MLP neurons of a small language model. Each row is named by its layer, matrix (gate and up: input weights; down: output weights) and neuron, and shows model dimensions 0-191. Each number is 128 + 24 x the weight over its row's rms, rounded and kept within 0 to 255. Numbers have three digits each. A neuron's up and down rows have the sign that makes its largest values positive.
After each neuron's rows, "fires before" lists the tokens most often just after its 100 highest values on Wikipedia text that the model never trained on. A number after a token or word is its count.

L4.gate535:084111129130143119059106154135146153123133118093111137153099138126127102149079138132103117109113128136102151128113131096115124086133147146130100165127093129120127147075133174147174120161136148109150114102127134114151147114141149135132163124077149092160133125179130139141128115159148117109101156124172136124105106135093122140186121137144125159081134112115156141150112132138084071142126130166136118128180154143096132122137122114110145136142185149124122123111095109112152132120122147153099156123152168134104086119165129129067135146180153106119145066099152156094142154132128132134
L4.up535:114142104118162155103095108111138075105133106133164111146146142136161142144155122124160126118126132181106110136134146128155142158156167088106103135115125147101162106110104159102111173136106131093154159095125156168162167096147127144141144063104107080088083125116146114151123125146133118146140128146136111069164137138146164119110128133134121163098118149101134117157145107102125137141140130143149114155149125132139096185153110146112089139126114131122068130112076184123127107132112135087129092147165132124152144129105134103105129119160177122101124144103133153119122152088147165112
L4.down535:165063133085132114168108120085117115155105152149117125080103088123106133144103129109101132140162177136129179170116124125117094103097121112130120135120110113146138123131118115134182103108100128151113147124138158130126150133098134107111115165126145141148159176173133100131077111105092138117115110103188150120105143107070097125114134123143155195163164150130129126112119137162150111121106151157136158140146154128132130109118124121150118110144123087119123132099173118108156142160101140114119128153127138149125142141155128146120123130162152193118153096131098121124115099148083089089
fires before: "o" 31, "ich" 26, "ear" 9, "s" 6

L4.gate300:092117163081168147108139095139112131128096143129137109157171140139101134130121121132132132174125182107089147155113114114155142121102109112141058094154127105130132116124103115073143129157116133112114111131149137146118136145117140144139148095148138136156204166143138135106139149188123087118131120154122120138105164137107107133130097112143126166131116150131092100165106092113152156110122143154159154112172130081112135130094137122109172137138171140090147170174158150120124106121136097132132153077124127154129147105125154128117118103096079156113148137112098113102139119103135080106
L4.up300:120133138135092104114180121175085139126098105150175121142147142122081139157139076136129113142132139142114127148128139103103103116122117091117111186105153134144108151136138113130171113098158129163109140109133128144159117114109107065161172154132123126145181092143155105143144119119155096133147102139121120155170091139092111156091125138101126134106157118118102077118066113152160137137113110141115181118138156135114132153112132102177117104137137131129129100131121175080111114100144121102137144128069121148158148123126108162106096143145114113127145102120116139157142179143140094120
L4.down300:115127160143153134142106107125119167143113113141145117150078134131148146166055159102135125100165135093150158086123108148058098136133186106147120089114134152119158131093147086141098138160112099124164116148096132159120153073146124170111107156152152138125133143136118093085128091088139162133091131146124138144118163147164131144135143116209103107161121130135166142132149119109147130139085132126140103114127145143164148120159139117133111117090116106146120168112120115157129097138117080107133121161137128092115131146180107106131110115132133122133110153123112098117105130105114122129
fires before: " |" 25, "," 21, "\n" 7, " (" 7, "." 7

L3.gate696:101138139133138177128114084132132119156134121110136126125133129115165110132091132139111155122103194110156139116113162141164116155106130145140120132137148125140166142109121114134187132155105149124119126135102116107115093107084178110116129100104101109182099139149084117114135120195150111115138168129149164127144098152163155141140096104165146122133080140103120152157152100140094149146127109141097121093149139138128120095092160166134131155155118129113093086092096104165123057133117116123123108122135152109096126157120128119148106099117162136161104115101152139113134152142079085147
L3.up696:144126113093125143141120130125168090089132114152140157162193148132131168187099124165097174102119131130115137070092124150125152118152113156124126105114119130146124113142102098103123063139112129122088138132124098142105114153134146137116129129142084122128169152160089103088131103123134116121102151149143137116133121131126106135082146144177116102160098151104154109142100160121083126137094084125110119160086133116098124131118122159139157164164153149122118101127156135121125114144134137148138127132159116101146121094163123137133136124100128094148145144102108178175159118155199098130
L3.down696:143139158104138112144130134104118112102148128077114098121118140103112156102122126110127114145099147127113160119100119129085095160072092151140144135171166105142101135149118131102160154125138095118118089142121145088099109111121119137136128105110161107112130143101079144090130138124136160157184152136138164135124148124142157141159137110151149092161071126127128115154145108137133161144174177164121164099151112185140084134095107139138113168115145116135109153103111113140097104145141123120142130156133133151141128194112087137148125082090161118144116096137115140147085149099176106125
fires before: "-" 69, "\n" 30

L3.gate73:079132143099108150162149112165149117112102122127194122129101126102114108124123135093090095121135132124158106121141098135109071153135150133165133125168109134091115123175097163118108151137150109120130118109185093140087150125095100165081115119122127141136131154105096156138139146139161143128125138130134130120128081152145133102177135143139164157152138095123147099126138126146146168122104162112121098125147139113140148101133121117147139132093149119107107166111180139139098127131084125137110120095163129103141110105123093124145094191194121129125142134122187100105127144110101088153
L3.up73:149120132126134143108096180132144135131122074089120092131074079100112147138148153112099194082109124127172121169139147155114088095158143138123132166129131147110120160133142125108104174122109111114153130118142134127124123104129107111159111104133101131119127153136153176091131187095147120128130129146118130114132155125084100143105144091069153086128098123149087114053115155138135133146143115134140106145112134118135132122108147153101115143172113117115077112125150113083135152148133184133124149143140144148145134138119145167131113188152154110126113113143115143148125085138116119126
L3.down73:106114095143138101138160168109107168106093150140154148194118147200125089116163143136135086110121124177113086127109128131138134188146143144120153163140135094103132086154101104110121108131136149154099151154111107121122142121159150113139134121082177108146113140128114145130096129155152127092110140094100147136086095149150161081144145146099116124163137120126147119149155127125132134112118140143154103105181147129129113110110127107168118100100128133148170139128121142148125116119089117111126134138170098120107077135127116163119113093110085130095146114111174130118081146116097161132
fires before: "ad" 15, "g" 14, "a" 7, "ag" 7, "f" 7, "h" 5

L3.gate403:145132137074153135129115117131156127157133128134101156132124194183147090095118126134106124114120161123119141170111133150132131151136120148158083133123137145129114098156149125144131141108128155132136142103145156089093093102132165102141126093149097141165114114143119119119135125129104152152079133160110164142154162146123096104150151063159112113142110160152133113148156129104114117101109122121102105160164116072106109124138102091129133108146160148172169106120105120092144146169177112165078147109126177073120106127124128152124131151102138130128089129135132118120097146076106098125
L3.up403:140124154113191115121146124126128113142165135129136135137087121136110121159098161145141124119109154155154140099137119119139144112129147126099130102077117110133139118157120111146132137111155148167122105094169071123090171108149144104161180128144104116131093122111166104177110135141173089126152142126138127153156112129086091110136150120092162126134136119139118095121119158110145077114145116084090106150119144094126116150071090153126103116144160114118091153116129145108130110138150172140148111187122094122126122140144096140165099148149181126120092139143122145145082122083165130148
L3.down403:089110099132101106132107140136161109156136120121143083127120107114144113116125091080103132133134127100121151163111126171086130124078125119096146166155141147150138141150124124132109081140143097128114157123101170125151096141094128100124119139130114143127157132133084182134127113153096170137117137171092103108093146165150145147139100122165108152142111116161113119106165104106106173133137171114119147113171131137106152156165149108136134157098153140103128086095138114184124115081134166144110122116147080125152142142156131127112145147107108089148121174127127182107141134149120086090
fires before: "ic" 35, " " 7, " f" 6, " p" 5, "," 5, " s" 4

L3.gate643:137083161146143094123118125187114134132139098172159122113158096087135137126179145119119133116112118123136107100161122132127177169133107123134138088095141157105153116098115144116091108094101094163151141087147109095126132085109105153116165137124124120110176164124128137149132125119161080110113126126148117086117135115101104127192143156079122159110139104116106104106117148100112123140100120139144146092157087144152147126102120166178129145157139102129131111138170146129170066114138113160121103139122148150123122161154105130121138131152093118145104133156141145146122113136165133181
L3.up643:116132138159146136108120116191084164139135143162074149140176109116095114102136120138121125099072152089129114120172123150107127125141122135110117089126158125113155071134118083112143109099134115153144145093127105070167127115108124152140117112140141081173133148145109186142084108118131093120145096112166156140106124122120164108156137117103079145146128115138131139150133133123096113133142115133143110126118083147173107118109099137149126111153156120137126094159157128108153114146113164131106125117084169182142124150145111124134147139179121123152101109148106129136112087168151113155
L3.down643:130110125112145172137117136066134119148127108064157140151120135131171118116109124135160112131169123126102154127093144163117118084123099103122174132139121131115106176115115105161176106089164110128117109124132137143120133104140151143059103159120131149114133108125164147145125123161086140156107129126137091160084160133138147139149135128167136130088150152163097108133168123127164125113131114127161189127116168104126127087126114126085130119084070154154096132125121111138095150111160130105138129095163104141102139102112142105141150157153091134152100114130139155146089102117132128096
fires before: "ary" 20, "e" 16, "m" 9, "an" 8, "al" 6

L3.gate491:158139126179125163151133086182187105139141107138155168143110149105140119100076126124110138146168108142156087124130159068110123152137108132158152159100144120122185100142090153113110149136128134099135108128118138132133126114123111174136076142117121101129164078126104100113129108125131106116107130081152171110174152113083152150138113107141145137144142120130082103148113138138102058104135125140142121162104132137121123135162139116116105105133105112112120139126098143115144145142130157142111159134135105137129145120069137141135073121129143114128152117118173096149148122117166158081
L3.up491:116067133109122113181144089128192090140140143134130141138112130093175134088147107137147152120150158162123146118120168110142142133128168122132131129092164163139128142117088125092167133101138138154151154155124151075116108095146142147160139120168148115118103119129153132088117114138158196129105102116083141100156118086147152128156090124111120136107153156136113139125113148143134127134100169099128120090143119112131143139143125121118078106136129092086123066134143175120077160088123112129136134113111129147119180139140114129130128111090086143125137126158131141130133089142154107104
L3.down491:122114118118128114103169155136139066087124124164105124122121131092082157134115117076167096118114093128154128173186105133140154141120149091112153108073176175105127125122148133115131142143112087138132168126145130093131162143123112149114098149107158111164147117144122104112188149147182121106116113153136094181125145107095118135142155100138103135127114110118119158131136107121086144126164187123129131148098107114127100136145147139132119148111127157106104116137151146135104113150074080117125118137115106143144106103173144121163134161150117147143132116139142177117126094106097132107
fires before: "uc" 14, "it" 11, "ic" 8, "w" 8, "al" 6, "m" 5

L4.gate422:108161145143149130156106113094106166094149151120126127073102098138133106130122144129137173114133118125142096150142156130139126127128113100198118106123114108143149076104155117136100113085124116151136132115108141137099164140162157184125165115167114094090096195113152122145099116167107119128102116184115141137095134138125141106086122119150149159102100098122141181188085083143138145115139162139103174110097126141132114128128120129128094124148116103130135154130140130087138144124146123159125114118133114130127096104163114148088116096133119134140101166110153185142115098111132126141
L4.up422:149105113141166105123087122171131094108125149121124073166074121145137111101145157101113136159137138122166101100162154105114138144136147159124102148103116068111113146134110146123088153148099091171120137109138133094123126160151113127124119179140176148159105114157131116116116133122159119118131131117098119223126145129101112145123130099142121141131152119122105105131124122100155117103143113069097132122120139138139121122108125161151193088132062103158110156150170116095136111142127136144128131118091115170139143081151134108151111107134135163128116138117152134106129156124152163134
L4.down422:154154103158128102135115130125111141183082088120120168092139161107137102133094101135092127092107129116111115141137158168162172152144115093138148149111135122126142117135087123103138116135157117154088182169144131112139142115158119148166138082152099121080147144130134119140110158142135090094106110178085135123131093177095158091112125146103126112165139103113157121119124152138113178116142147116157157132129149129128093079122135119152085134150154148150121151094106104137093103141153129086117147078151130121133163132150167153121107116157117112118136141148083096143119129128143111101
fires before: "ct" 30, "u" 10, "et" 10, "am" 10, "ut" 9, "t" 6

L4.gate516:141099164130100136141079134127131123134093096137116158155096132121158163118133078107121144083139121156107136120092127154097093094158149106140124117142170159157150114112120141143102095127140104096124095170144137108149153100124120167123128166122160125103078154142114115127082138143125089142122146131153132158109120184097123173089166153089127097115147138141161138154108129148132132119120138140144089098131090152132085140125102102135125166149188149128124104122148127139107104161123141162088105162136133093181102151160108121108140119160112117148138132104111175125151094094121136141
L4.up516:208101157174093181156144144153098138139087132116113111120138145147110155117139130105095121112141112133146135094116122137109127118146148090114122186131106108113139182093149149125134123096083128102142116118127115159122114165111106138146121133133125110175135140127120111167113111127109151089124142138139116170166119189141110155092116093129125129122139099096137150095110148145116093139142167147131165127126144104110163109144093149162170117109153133119113116142123163068123123127097189100119060079152096160139123131134105123106123135134119127123102150135139108113118131157159105142
L4.down516:069140162126133144189092081129152125109137153130120102099115107153116121147151135132102135148133151129107109149146152160137120113085108098171122145103065126104152070146159104123154168129111128130121109156130130135148121105131162109117097088178152071137098153156130150122146118115091125173180118109149156120092127117141135110117100135153090147129109172141145170154126122129134107097135108098124116143139095121155140102146161122103128120109119153173127116106104121173142103131114171108152140096147113160120145121127118148099105152136156163127132111111135147110162087162126088096
fires before: "ear" 20, "o" 18, "ro" 10, "s" 9, "l" 6

L3.gate128:121086117139148158129124154170150119144120136176136112130099123130148132109126091108122116115124103148087134104104089131168140111162119099160112117111150146127132080116144121139146119132111149120134140072152169164142163157132121091121135062126115169144130107123113134141145111118119122151118130155164109117113149182082134136125100074120134199117085140085091169122089082124134134094130146131120130152134155091143064145136135141132124119154149123136115172142142149101097149118134110153142091108124148116129110120147085137109149158138120167131147152163079127106109156142145102091
L3.up128:146103098099115115160110125156140122114124099171128143145118152104143104127127121189129132211162140119086123105158106170126134140166113102121138155123109136118126080093143142122129040138091109142137129086141109120128157113107138117144184096115104128137132105173168112131156116131118136132171150169107072151107094146125130122116088107131127106161126108124175142100148108119145150142139109086120130164142141138127067141124145119146133135106119131110127120114149127097102084138140102123167182161133075151160119108104130148124122163147120131127129124141112131135145119132132094151
L3.down128:129142143148110129135145112090057117160115121114132118157118082118137111149113120094170162095167148128172145139122171132140101127068131140125111116149116105168141154146121121156148174080114164106152103150129144138143100145103127096105089156176153127135133146130125116133153115167093109100097116152128137125133124107130112140119153163158131071122133121160095098163168120119112142127101151145137132069128121154091145147138139093108138100119146133127156131079116134123107075092123139106089137160150158098145152139116134117164132107126094102116116145105147134143154170122120179096
fires before: "," 34, "." 18, ")" 5

L3.gate527:107114101091076157123179137123143107138130100146132150140133125171119106161108113103139150122145122108146144160077132133129096149116178135143114123095113140134155111168139089083131107094140109061123068129122116105112158100114116122107155110100128118116084132120151100175143150120162157175146112128135163120130114130157158141127113130162133121146141122160075133128144119119079170124130134091114135099155131143146129132104095141132108121198100162104124141132104120150099147114119174140149165114123115140143098131112172134133094127188142121147127106115151137121120145134186102130
L3.up527:165142104120150138134099147133097140183176144117135118141125107152113094166074150105144159159120113151130146148108126125151100151152132154130120096136126159130118085132222094057129131135153151147131117109114128116124108125109120103128170140114054127143141121128111103124143125123123131129136112112147118116113085132126160151106167090148105163105114099143125124108133165131144182117124111136090078118106149136102128146163098168139116155136177142114116170146138130105122133119139131133119083136117083131122138133114119121101104085141148108186155139083095150110121109124147135137
L3.down527:113153145119113129151168124133141168136135100103115134130118133142135096125158114118114099107131112102110097103136129141128115105122095130153147125129127117165097067152119116144086206133158157131137077182118139109121133076081124087164126107138124096149115164106136158159115119134179111124174137092126096144094155137107121104133130111146103133146170102133132135125126124150094114088143113130148103132162139154148130080098124160081156140180109134122168139149164116130109145128165152118104117130168139167132119177143146131129104102130145108088139109125110159112098169094143102114
fires before: "p" 17, "1" 10, "d" 10, "f" 7, "2" 6, "g" 6

L3.gate665:099165117119152133113169159125106124117124145167102140132107145154133115173131121171057082136073126102175135143151141096139134127165089111134126125138119110108116142153131127147134138120123141101145140106110125121100140128179140125120140101131163111102125114156135100109116131145125109130164100149112111137140130092112115115160173113158095145113148151112147100189101083104135099148146125124109122159072138082170115106099150117132182188133158136103108141151118168133115104098128128153149139082103119158071111100132106136145111135130106149133179163119136116107145117158144131118
L3.up665:102126133165131119166169116106111137117132138155158100117086120119113112107114113135124162130167143164107156123119142132149159183143112136097124140136152134112111143195090098129165125141115177085132132140117098062090147123106147110137151136105100104108113120170152143139132111107168067125129153125117106167150142108141188126129107143112145107109102113060131129143140157142176121133118129161115146147107153100110146149116144085168092132155146144109153127132144112113090066119108130154127137124127119127100070142138113106161137097143147149138128094107141119127146106119115106158
L3.down665:138084112085122106094149152133116129122131137114135088145147119079117131112148159132136151129177161132081088161115106166113116101114156063119137141140150108128131100156119122112121111157131080147114114117109122191148133116113138112123130117141120102174139156064102137109125108138081146149121135128149156129137114180145093098102147072118125107182160140128126118132167131136058137129113118115115174115143148131130120142129124141157116094090124152149119128122110161148168124109149157141160117159167114127193166127124133147119115126106107102120122092105137150136162138115150145103
fires before: "–" 19, " |" 13, ":" 12, "\n" 8, ")" 7, " F" 5

L3.gate698:106101101109118097156145126153152175112117178104122113071136119129139160122123126079151094123121129117125126184139105135121126153170138118107108090166151113101152143142118108162101157105105119125130140107122088125105150182111131086148139088145133138098121107141129165107183142066134133172133110166160129106120120131150146137132111111121109136151133181106113146131132155127135134098150132156123088105133123182166107107117111162119113106133126143082155113145178118130114088107159113128144194119140149147163118150146113127138128157105093102113127103102135116133171129125088118094
L3.up698:107139151153128170176166129070130138121105130120160087131131175101131128131090142152131180129130141131143138134155169125118138099083158131159107108117112134125138137109129111126093110181113084104128123116106151128108117165162115126142107087104117112141116134159094180141147118119145142122165153129106153142133157131160151094105122122123095129082153111171090089114160134162166140131112118129114134116130104157136152165123125056054098164094105126093140121150121108117152138146154120149141160141133111115147155141142069129124176139143096128113110129116106137129134092105111121129
L3.down698:115141137107165137117116141153139143121168175128128122122134129107123129153176112127111138117113147137132145150125102158116122131152093139106150099169121107155171147127125107127117137107112165124117126121128113149118172122078121106131162156107097075134152162146128141104091151150139168101110192106119107089153140108109077123131116124147139148112082131096157153110096170096127154123123149129106147116102135133129107045131127148151143107106147113057129092122127121140099133132126125162132071189114099155162136161140141137156118114073152091111155104148152131130135140111142108144
fires before: "\n" 22, " " 13, "er" 10, "or" 10, " G" 7, " P" 7

L4.gate231:104125146073114158095110209102129128127124148161133118132156113119116088090121096137142141115105122081119170100118105121150111122161086157090138143154125147132134160113106154124147112123105141113125126095167120163112142121113062130120142142161134104126126124125149133131162137155074144098143094133172146112118082091127149136103101138110108126148153140148138117180143097095161179159151145140121139136157101110146144120140108127131099142140133120128087106154127159184145160080120095119146134145117130140094115116096107146114165119145151118128138174173095145097116125107098133150
L4.up231:120138126140130120141127111160171133099148119116130138099120143170134124121143128145157120122142148114095103167167114150134148138131121158135148104137128110129125099104109111107130131104107108137092172124139129110093140119149155102100124117139132137107122141094125105124160155152157144124166133136156122116146075119135150132128142102138110152108110064168138068134085136140154091132141132077110180108102112124114129115146108145170156166144106176166100129154164176121093121119110090133167115096055116149145109142100120102172150084118120127124106095137143153116121100207113112146
L4.down231:139104111093089118129140181118157086139089158154131157164152129122114134155116092139105152120127121096129131113114112102130071096162146111146120119148144129122093103090128134165119141184111147082140094116143144134136067103098097109136096135127129133092149099108109185103173119151150144130162133155125135114109123101159114123119134120125143101086128155129181165115119118133132134146144136124107135130131118133119113120157138178159143144127093089135156139117103171113116135173158133160095147134206135093100138107136142128124131122103179125124120131092106134097107137117119147184
fires before: "ion" 25, "ment" 17, "ed" 12, "ric" 11, "or" 6, "ions" 5

L4.gate199:102128125145108127163101113073128141125118120112137134140110140120115102085130127148090145141129136117131129128136105166124141125163137097158119133174068115139089132151120117147128142132087161115126145084165118135116141145112118119104127095163123109123091083114103106087145107129110140098141158126166184145130136114134126111148137133157110128061122085111155157128137151110139174163154121141122120095096128118139142138148094153166137096122139122167109119139117127179145127106136117168135101110086149099112183098150106181099131139092180136158171118135107154132105166145083126165
L4.up199:117144119131144147128178144167203118139134159131135118126100115111106122151120127134065142132138127144112106118142079158122115153124171119180157089114120128164134091120107118085136117102104137151106132155111139118132127066162097126133107107120176113121088157120128131149124069167162114156164134129101129108137152141117134110102135118138142116140156164125155124145109148073122144136122130172106123130128147116113122131131121136075084109099133101107096153147156168192107103122094115096132149152088142118100202137105106125113157130132146128141102140138150147108128131101121131152
L4.down199:120126079080126161120092162078146077162141144102154178135113147104147104103125073150099143135127157089117150173118126133138126112094163128134114102154121131157122122112162111152107138148156143132088109109157127146121121160079143118098149157136116098167139107135144140153130147126107141120153150126155164140076118123127173134149146111145156105146104096099092145109150109139132095092119120117147104132075138136160139124149116142132163164131115152159077112116139114125160109091138118188124126123135110109093131118140145151151140140108144100095122121122134130120171090130159180088
fires before: "ion" 28, "e" 11, "or" 7, "ment" 6, "ive" 6

L3.gate2:116127145129145132133156169109137164098130116105121094115161113153117128078138110112140167127141149062119152122159144176171118147109118130133130140106141099110154080144144119078116153138106079130116098144119095136143101122099125132164128082135128096124170105146126087147158139158189120129144117117136129141108154140078168087098164115097182136132163112153090167105113171096123132132136120106105115115154133157158131134134172118161129153133143128136100100140132161127109145127103141132106112125125148102105145107080115111155129099136083111157110153123098147165103144146123132084
L3.up2:145138106167157039130183128163140141128104184138097126138130132122143081109112099127158152138119068122103152166096127137146099125131117157139139125133149148118125080100160093125127187143132159112111107122140148117125165115091081139106120113097133126104129141118143166104142132144160124127145153137154178129105137131112157131114142112109114089124079091130145082132107103114133114105164132152157116138116089105126121189117148147109151134142168116125133088100160150159101127171132130135130109112147106155132162132150141118123110111172101120108102120122137083100136120120124171134
L3.down2:106118125114119108116088174120076156140104090139170147141158135133147126146112130102145123092103115119131132077079108140123134150103130126120087127149096129138108151139127173094080121107124137167103145087131111125126147132108152146108115152152143142119122165128127096141106156127137078167161103058129116158118144144123127102154126151112181126096130128153089108103155166107123091128139101115101122119161148133126114122153159101130133130156108128177106135113114103121150122140147148143112163098176190107150097131156059161161141134115121125158125118155115159135120135136149150173
fires before: "ary" 20, "ish" 10, "e" 10, "ard" 6, "h" 5, "est" 5

L4.gate399:137136108116151168160136089158102096141163197131100136122095112145104117114123135136113126128159135161143151134165098154105094154146089126053128115149095130115138095122136135152071135129102145079146152107157104111107062131128146127136120120117146135127135137121144188106124089129120073125140102118130131140098143152148171125121098164148105109153095124130094119114145130107119148126151117156131151133115133115166127121115109153077128146137177149129105124102134124169110128170119166098137121168094107143140167112172119169119150142138124162124111102111128113129152113181118103122
L4.up399:135089161132079170119162131177100100090150115122127141166142112132136135139079131123162132146128129129081120140130121173120123119101064104088107172106134128153129139144154142159182128195118113094097152171163147127083099130098095136110126125153126140136143107115125135156105078100124150168142133155106145140154122147115134128161124163146123135142135139155145146132142110104107114132113113091107144155116114136114111112104141118095106143116142139140140108121147141073095131129133139143119141149134104135168139147154142132133084088124119137165113117095131109117116136187052095152
L4.down399:094130112167145128157079122104147124164119109159131129154120119137111143125142142104132128066132154160135154131135125100160139116139144122142139126083142185137111119108164120082095132073116143129132117125170148142163145093150149132103120097157146115146137137125080098157144144160138138097107113121174094115128138116140145172100139097127112143126104145102113122123150108128128143124074095134176107097149160106119123137136120162112151128080081092134090164114163084161173136119100094159142112113128164158139096166120134144131150128082072112140132142104126122127139138100124172121
fires before: "-" 35, "\n" 15, "s" 7, "at" 4, "f" 4

L4.gate194:114133110140088093116102110106128163107139122135145154128142126129089131115106125104076118133143164134107122120105096092098116168083126115101151150130130151179133165130143128172118106166134127171118096130149113111136145151125086156147148105139100112099148127136139147132134117104138118120108104125176102085139134138099132154119079083123107149107140092142165096088111179108125107164124119166125112153138096126123140137148152123151153139077095113132120157149111173107097185129142130168154136120162128115181108133106170168120139114160158143150129103121112138162132099155128099181
L4.up194:075130130154155106131166179131080129096114128138137139114136113113098124173132105100108159148137179131119105138130118102098101175111098080094150108129126092110132131080136097150120111159103100129145151123122134137118153131140142098126150115076106146114164124106154131110184162131138111124158107147163137145121144152139049108101129122140091174083118130109127106136123146120080156158112184159073134117133119110122135120094110121142138154149141135114136141072156120126167171101143117159098146113118135141136102135144104145138150111148153142136124120179150137115135136110112115151
L4.down194:153122127145100135145112130155116122158128149110120122127135139104159142102095139113143114129138131090156151095137124111111170151106132143106109138102128107110101133156089148129074147127104130120109134098086140131160160143122089152151132105130133185139118134149123126093155127111136108142138128087138136123128163125139115120137136123141096122134128159168153107136159150118088155110118106131173148135119124115190139141094131177135142086151135176126125134123094111130107110163124136067089143169052132111162172135147111105088076158119138136124139057109124153084174134134167126096
fires before: "ic" 11, "f" 10, "ul" 9, "t" 7, "le" 7, "i" 6

L3.gate93:140128193145051148096118114169156134138128142115141153136141140101129131114126126133096137148138127170147140110128168097112155112135167141136129133128127149115148090159122163127126163174111118150094102153120138128066124160126108162140128145100117124137110102137107148141111124155112092122106110100123114111110156136085110105147166088120117112145154128158117111121095119133143137164092114181138116140113121102130171124109109100149158107170111107139108147146094107164114148089160163100136134120135112128100053153196113152149112128116081120112158154130087109109097139140111137127
L3.up93:132136180107127171187145127105121122148108153141152130123128120121148141152077109180131182125131093155122158117098124114152104128136137082133104102123126117118143105142080147138156099172126142177138108139161141076177132091129116151093119128135146135114132081111170105153131078148095165106132150113102136164098160109120143119166099099131126140144140142106127114109162131122064140180114161149069132114137126151092139120121092107138092103114150144129146125177121137127129130121150134117127081123133110122103159131143090116135146124112139119097153100111084122139146107125116132164
L3.down93:133147165131150102064137139141108142079134109130122143158138165146103154165143150080131116111127120143118125079150138123152119118110130137135148141153149165097138129099135130121113183131099130126120130143118091143169128101176128136145129158096164133141167136164085108091122135135121092157131128095103162102100057134108100109154104130110099135134106149180117108117087118129141157119154090097151136148128118069106133152148123153142111123134085121114162110126142117104094127113135115110112161133137141156105109123169147145123104125130132124144099108200177154095102127175126115151
fires before: "v" 20, "er" 19, "d" 17, "m" 9, "al" 4

L3.gate100:129111139166107095159099138110121120141126106119100143133121120113141111108134136120132114174125152119135163152175137119134132144084146115083076117094124110095152117124121122089108088133176129136090121125107134123130094146127149156148122159162135134117149126119178125118152091141114072127099144113117164126132117135122161103118161140144118135191128105105127123139115128103175105080156133125121130112121121147104082201122129157117133127150167122149145125097161130121128119120149097187084115144176115118161128129105147125122187140191145111115081142131139114103120114107134132064
L3.up100:150137168162123102165154161110137118122144089099138109132115112101135096166144192121127147138122077112104130124166091140113113116122136137136105100105155120128151085147100119178111136157055129159112135129090122203115128099121112094149147140136159157155125141175133135126148110104099131100130146163110140118115130101110097135136133131133079115143124154120167135168147138097142144109149114118119112096148119155107104129118097126150143127140118092125163161141138128144121147127114077121099129166144107141105155127093129101146159140144110127067113187149112072151148122103124116132
L3.down100:132167132133153091081104131106141127105129114109141149117179151146095127073127150133130127114113166136152120155074105142163134155107124145113165138115129136143099148127116120136144172146150165146118104121146112097130082138155105102162100125111134125174123152103100130122133162131151103143110107135127128119129110122081126093128130147152179157154138099148165098106126159157142116120116144166114147134133111096150135158132132145116096052168107105135134130146127098164143122143114109121074143109132156189143106085150132095088087133112152108156106139103176113145100147092132111098
fires before: "t" 14, "m" 11, "ch" 11, "c" 10, "ct" 7, "a" 7

L4.gate621:086133152139106081147127142123112155123110107145101151154150104131113147115140130179138087108149155131141113150124124158119110102125116149138123169130141142126105135132159171101130121162089147131125180098126163117162124110126123126083089148169133106076123110147121162128149137164140090175188102133114134124129150123135157104135143125083113108124181166144129133136134152115121189167120108132095104108132106139138137091163103121127137088117132091112100088164130119144176119068094102136087137118097088152116141175167111100145118122153096108148122110118120126132114141106134131152
L4.up621:128156099142137124137142140148134152131160164120119122121145115140111138102132137088144121137131152091114096116128103090159157159142162162074189152139118130138108105107146126106135101136117100147124161112168112140098173135119093131065147141119116144116140105116118121110154123145124165085126140138158092119136116133147103106077116169116174109082091087147132135139104132118158157128129101117180116158171104097157115123153121128114138152119167089115101118131149091130145150150168108172124147164139170099143098173128125094103135139106086140167159153135097132145118100113105110108
L4.down621:113144095102133132152081138122128158159123136153139134133154095132118096127165133117106129116134122172181122188128128126131082087140078167157131132167149130121096154157176143113138138113097105119144105175133132083118123127146142127108122134185118120093125182143146135147126120163112123129143074097102162123115153140110109107125113110096163141142137088107111132119129112129130126138084126155077168135164085095107156162181145119110151146120113134140104150134103110115118158114093109133168117101122086102120131129149121145109122121136140155134110101125071150095137165137125169100
fires before: "h" 26, "ap" 14, "e" 8, "or" 4, "u" 4, "age" 4

L3.gate39:087124151106121137138106133098124119134157143155104130115152104096137168130112129108068114154086153130138112186151126146163138138121127161093142077107148081128105130140127156127124177154160164101100138179157093123106128141139150128134135147099143162144128127110116155141058125177146109124112137123151116117099118098136152166147121154151130088134071095140102134112148120135127140101158129155079124104103128173117110135157113100108148171146145146094105126099170094143142095095143150087132124138103125164147099169146133108135120138115124130129133140143105084171102109140132119121
L3.up39:124113133102160140162133133152126126117132143151135168114127133081137148104119107090117120047128133124059101150132152179153128180124123124104112084149154111132136113136144131103156142171098149113136148166142047134103121139178099160094144143129114090128116122148108136100137149163090148111160121092136177109137150114138124112100137143111162124121107133122106140130174117148130161140121156157111130132134158150112089115173097137097101162145109152173142150149165107132133095120157130134062101132119141177116098138134096150122134106112140137136123127112112132124122140127114106124
L3.down39:103168170062116143170184113123155141093130183127088121136122124131127122143133119138139119139123161072149146120071125142125103138096103127090174107120151119154167110120130115153112132102105121101129130127123135118102160118106148159120080101116149141121113173147149102146165126131167132146156168131111129109084101126132153075186165119148161109130127122083131109138118165120117136108132109105147111083144110128138155109102134131108157084104126127099122141119085140135134120135084115100157121147111138132121108116164114150153162153100142133116126155178175116106152137136152130098
fires before: "=" 16, "-" 15, "\n" 11, "r" 11, "P" 5, "or" 5